{"n_layer": 14, "d_model": 320, "n_head": 10, "n_kv_head": 10, "head_dim": 32, "d_mlp": 1920, "vocab_size": 16384, "activation": "tanh_gelu", "norm": "layernorm", "norm_place": "pre", "norm_eps": 1e-05, "positions": "learned", "qk_norm": false, "attn_scale": 0.177, "bias": "all", "tie_embeddings": true, "parallel_block": false, "init": "normal", "init_std_qkv": 0.0265, "init_std_o": 0.0265, "init_std_up": 0.0265, "init_std_down": 0.0265, "optimizer": "adamw", "lr": 0.00106, "beta1": 0.95, "beta2": 0.99, "weight_decay": 0.28, "lr_head": 0.00853, "grad_clip": 1.0, "warmup_steps": 518, "schedule": "wsd", "decay_fraction": 0.946, "decay_shape": "linear", "final_lr_fraction": 0.05, "batch_tokens": 32768, "seq_len": 256, "doc_mask": true, "train_tokens": 308900000, "steps": 9427, "dataset": "wikipedia_en"}
MLP neurons of a small language model. Each row is named by its layer, matrix (up: input weights) and neuron, and shows model dimensions 0-95. Each number is 128 + 24 x the weight over its row's rms, rounded and kept within 0 to 255. Numbers have three digits each.
A block is one neuron, or neurons of one layer that tend to fire together. After each block is what it responds to, as a language model described it from the Wikipedia text at the highest values.

L5.up33:106165112147105146123122133143111110120149115121103107138153120120187107111122104108122124127147147118099126166074098107123122124134108130111141122160086151184100116146122108126115174124122129150129153126122106128153098108128124122175123128118177139111115137119129136122116145150179120166
L5.up582:128165087119116134128129155153125137086125068156149165154188105138143108122096048134122122088145100078115123138144075118117166119111112142100133117117100113158113138142112124146101179132176132136093143159129120104142087124116095115136121107153142149124162141117115107109115114111157101181
L5.up858:113149125149147142132165117142145120096162135156174082133161112154132073103125104144109099101089152125118141148074124169136165102129136189099150101168111088199131163161076124131137154119145124151142156149121120125152154149130118124114147138155121146114144142136105170109093140141177112103
L5.up1266:109145120118144133153138112127112117115170096158151123226170086164170125132115115093112120125119145135106125178099125111107132107129110150108144102159104129143114126095130101143116177065140119143148148168101131111107133146098114125095130134123118121130117100148127131128126141145141127128
Responds to: The first letter of a word right after a line break, heading marks, opening bracket or quote, as in Towns, Whipping Boy, (THA); also bare line breaks before new sections.

L9.up122:157086102117100097121126161107135158121111135144196135153181128127156144131095094094137146113162111078134134120089172134112141163050150118139166121167107113139113096121121114144132183110124143127110136158165143137143151169148149127142106081113167155101162158125126131123129121100122120138
Responds to: Plural noun endings or whole plural nouns after numbers or quantifiers like two, several, various, many: games, islands, sequels, formats.

L7.up83:128128120181161137145115145151147149096142092110163098141149134172154125087141088102137104116125140122161139137167142092111152112154108187103155097154135125128140139126142135126127157141101114116106127108135165101158203161112127154137152136127152138131139119142119122134133117120139147137
L7.up413:181126121141131129134106141102142164114139085151141159128097105122157083127112124091123156130115127082145096129112144131104122163143091112136097093147127106107116090116116113146120158157136149106131128151149179155143160173128149105103096127141151152173135119123085115088118137153099143143
L7.up499:124158124116125099098113150142122157107163134108148109105152107137122134124162105113113123098160100131142050130104132089109118142085117129114134115059103106101176152119135180120155162139131159120101160141146131152109097108101128114117134087119160120143107141094107162131136159142122109188
L7.up651:108103116158084111126138122141129133139167147137136105156170089100152116113117132107135111150147111109133124139137156129121100166133114118126155099155123072133145125115149149119148155125104140117127149114056163126116161158172115109161167120119108122146132179101107152118138100129167158141
L7.up722:149105121130121142115096183128133156119164105162130103125120160097101106101111168129139135064113110129101085101135112140151122130122106147121141111106122087134161091147120131147126139093158109102125120129118134103151123199127125106168148104145134125118139165141111104148116132170111096132
L7.up770:127117118127128128108115125109117171133106114128135114119135142128110101133089131139134109090119107121121101125123105115132107157093136145122142128102102147132175120090138110123128121142152137110097115114158117136106145179123098130119112099105170143117147131112062152150117164132154075130
L7.up833:108163116117146134084108140125136169136118098142147121130154128108140152091109102109104118101117125135189101141138108134139115130064133142161147111159117142131164132113085134144131158140142151138134111134116153120104118138109139134149106115149157109124156141121138194115100142141134112147
L7.up878:160159117127125078118103145143123166124100084150123109097130162127154119128139132122113101104143125144159115142106128093150130160102106140098139114116091096125156105103128171136139132126128120140127128083122119113143098187111129144088140120099138127133156128111118121147138117103119095192
L7.up1025:132114123089099118129119118124124118135077121132126107140149107121151157141139097123105149160153098105133124146089092141167121162117135109147171136131116112133149123104125142120123193122130126138161109159127135152137126183138142123178119116150126184119195142107108112150080119165131112132
L7.up1097:160102111159072102114120154127139129142144159134135137141114108089151131100106128122079142124182156124155123117147131125143068127111142126154138131120142137134154130135116181129151126128098148169137117101111160116120119149151131131179146126147136135137113149125135109122102170136112142116
L7.up1171:153128111144104113114097148156121141152101153141148078139140152137144119130116115113105083114163106114149132135118179135132134128115095140133155111112096106117137099116108183108136165138132116143129128107124140101142135169135087114153123103111149108175144123102148115115043112140117073165
L7.up1237:161123106135110093138171129083147139127103136150125067148127115152106192160101134071089141098143097063130079138106143109125150140099112128128140123142149111140160117144147121137162177155143107107115139142134112126158142141183138172150136076165161101112155137116076148133121131124110117166
L7.up1425:139126124130131119142081149145128156113123114148177095178144125117147134113163134106137093119098110098183098138120160155146117127117123160139173162146089128125142079141135186152121182126145137115098123170109135107134121193128105113135111111193160142119193155103105127131120115119126172145
L7.up1462:119145110152085112143112163144184129165148115121125153145140140119136119102112095074112102087142117110108075154159118138148156139083137152105144125120138094142171151158117121143132149136156140154105157149133114121115128189166134115145101048131133174109133154156113190144126141136154139202
L7.up1748:151086120120140084111089151119116147120131146102143101138144155145160172172125085134138125104113085115168129118099150157143160162093127127157149133161049082125161121094114132118137142137139149126111132135156110135133150190122104109163132091134139161145162131106096135090122134122142129152
L7.up1763:141085109144151120132143133079182201110130098090165124146139159115151094108128126128133111123173131113150098127138114138103159145095130187119151096141122096129179133188140114166084122111139155157159108135117169112131150151117135139111143084170143156095113145150091136105144119170120167126
Responds to: Plural noun endings or whole plural nouns closing a noun phrase, often after of/and or in section headings, such as entities, brands, thinkers.

L7.up2:098146110169107141126132125148113120087147081142181115176162159127173128147080113157106126107136179129111119122054135127098076138138164139084089100125112122145137113121112139130118170108114146083125181151084145131152090146113107137112097109144145115105117100119134144092116131138137135147
L7.up168:098122098148143116079141142155098114110160146148129138179161140135144109128126151102085090130110132124123095104110089120124162118102096129132181109126127088163153152134134104125109170094131134096141128133097140097155102145118122147162174107153158112102139144111155153142115103134159109173
L7.up373:098138109122087129132170127145111105144123170102164129180159087138170106114126104110090131142105121101080127171131113101111116185136116120103117165134115133200138157125145108146135163106126129104149131167149079119106116124133136125120137137108145155155148145158104132101114134161147133119
L7.up600:122185108111115121105147111160134109107164092152150114181159125116165102121112099109154090133130136136093124139108125104146084130139123133109123124130083118176117143105102118110092149117179130124122172107104101106158119135109079156124127127098152136122117147138113143113091099136164100185
L7.up694:104154095161110130148128152124124104143143131136123119171154155151142111170093098107159163097159151121119136180105105102144116108104128146115146116112094098183095132154101090149097148076148088126149159142114132118124165121091101130164117129173112128128143136109147170122115129138200125148
L7.up744:067154119140112116112138115129104065137160108138130147161175110103128104100132114160153118098130117127106133129123113102134155142107120151100169128093108124188156102151155108148093141129121128112144160139129120105148125134136129109156156156125175135121118143124130130099123137138211102174
L7.up761:117171098119092115113142110153119093097160103159134129168175166149165100129110125133154117133101126140103117134125108121106140180136114139064094096127080108168137140132138112142111162117154143101142203180096135128177116136116102164139149070117142132127123149093133120080109108147184139117
L7.up874:083112094139129143143136162153152103098179147138140119160142134134155125139121120106086101152128141088120108172078119135111143109127151128112125125138150137150099145163121097150133121096164137120155123144115125036122161124125154096112133120154135161143119108142128119123129128130152137153
L7.up939:120118121126059149132141171145078096108125089115138131157175154157179126125088120138138119113109116155115127152141120138148075140123114191089161125109103142156103110156110067140126187110124122097139158153113158109153135147086114155122121151107156104152144138083141139137106124126146152117
L7.up946:083145101118122150165164142144143114092145113135168146205182152159141107141083086123086118161097144121122139157111171115119136128127122120112141142146123118190153160122117107134113130110098124142172138161137127121153120132099138145108087145135150130150102098087128129100107127133140137130
L7.up1063:120167114131129107132168152138096103111148109080177135139178115146155122143108112107115091154117130067105123125099108098144105149139107125126120112146101123168079120106135130133110144136149165100115108139118106091144118144097096124138111142130159120168133156147130159087120116128112156152
L7.up1415:122124102140137135117135138185102106133160101124128142182192179145123116136128109105111149133110129109104106136143097118130130139130109127094178147127101128200110121144126094148109130116171102095144163111114115110160150139116132117146149119121154137137108127111133122096103092138176125148
L7.up1545:106112090114100104112096174161093141122135121136153135194155136147129121117130133144143130089091083162113122154133097165150141151125167163114123152142089119138133123172104102161109122141166163108134162168106111103147141196064111116117114127121143154128122142123094107096107133133165105130
L7.up1744:133166116123085113142180111155136099123108092170115132147152160125146128142107112096175111143120077120092138121114139149118145134124125098103093128143075104172122140122141120160113134081147109142155125150150103134144113152144064169091128142127155140132124135102099140100112093172160158155
L7.up1783:132153112161077127140093138146149109127180158115138142138146160095180128118144107082115106109136148108141139104103090109171098142133120130077146163070126074184118121126103130160111175129124117089153148155131127129127101139063116116140145111136107100127089148110138144136141173145162135133
L7.up1839:093141085148100148110145127164127087132174119123109097137153154106184097135098091102137127128137112102123127177095153146145143155128126184069119123138117099150125141132092089111118159122136145099180147157101095133181116160103084174131138101125151139120108113124138163139083150136174108113
Responds to: First-letter pieces, mostly capitals, split off at the start of a word after a line break, quote, bracket or hyphen, as in T of Theron, G of Goran, D of Disadvantages.

L9.up349:101146080122075160105150148166092101094159114137158113142125143147126133111138098158134080102124148107115141151115118099158149137137128159089127090139119126130115077129159187127119122095157133124132132155113119122166156154088080147125171139133137131116096127117131102089114159123152103138
Responds to: First letter or short opening piece of a word split into subword tokens, usually capitalized, after a line break, hyphen, quote or parenthesis: N in Ningen, K in Banjo-Kazooie, L in Lyrically.

L5.up246:085104119153147108153098133099105172098118124134181097140147130120173154099102129130145128102143114124142124111091135100106108135098142138129154131122167154115129134116119124145096181151148141180111122100088132137107127135099156142144118129091149163108158122079128129162138134114110085154
L5.up450:122143118140121111153108126094103180139100138119134107134179142168150120152096083141139116154128087125169081115106135147110130128066148159133181110160070103136132121087098133142122164132128154134131135113143144095126147182134147101111095123095186140123153130133098162099124131127119113151
L5.up562:162151115148118090127106148080122154087131141138149136125137115134105140122105132156120172117170155123200106160101097103090157133133126163142174137144131119114097131134100135169149127133115132159113144128104153137115122148080138108124163148131118080179161154138145133061144116135131146145
L5.up692:132129111166051128166094143146175134137124138144138138122179141116176145097150113092124101091073124113155094106128155118128147108129076124118159105168122112115144090137127153133111127157108169138089101111132145107140134154102146120132096107135167155114153135145116176134102184114127124138
Responds to: Plural nouns for classes of people or things ending a noun phrase, often a word's final piece, e.g. artists, archaeologists, races, musicians.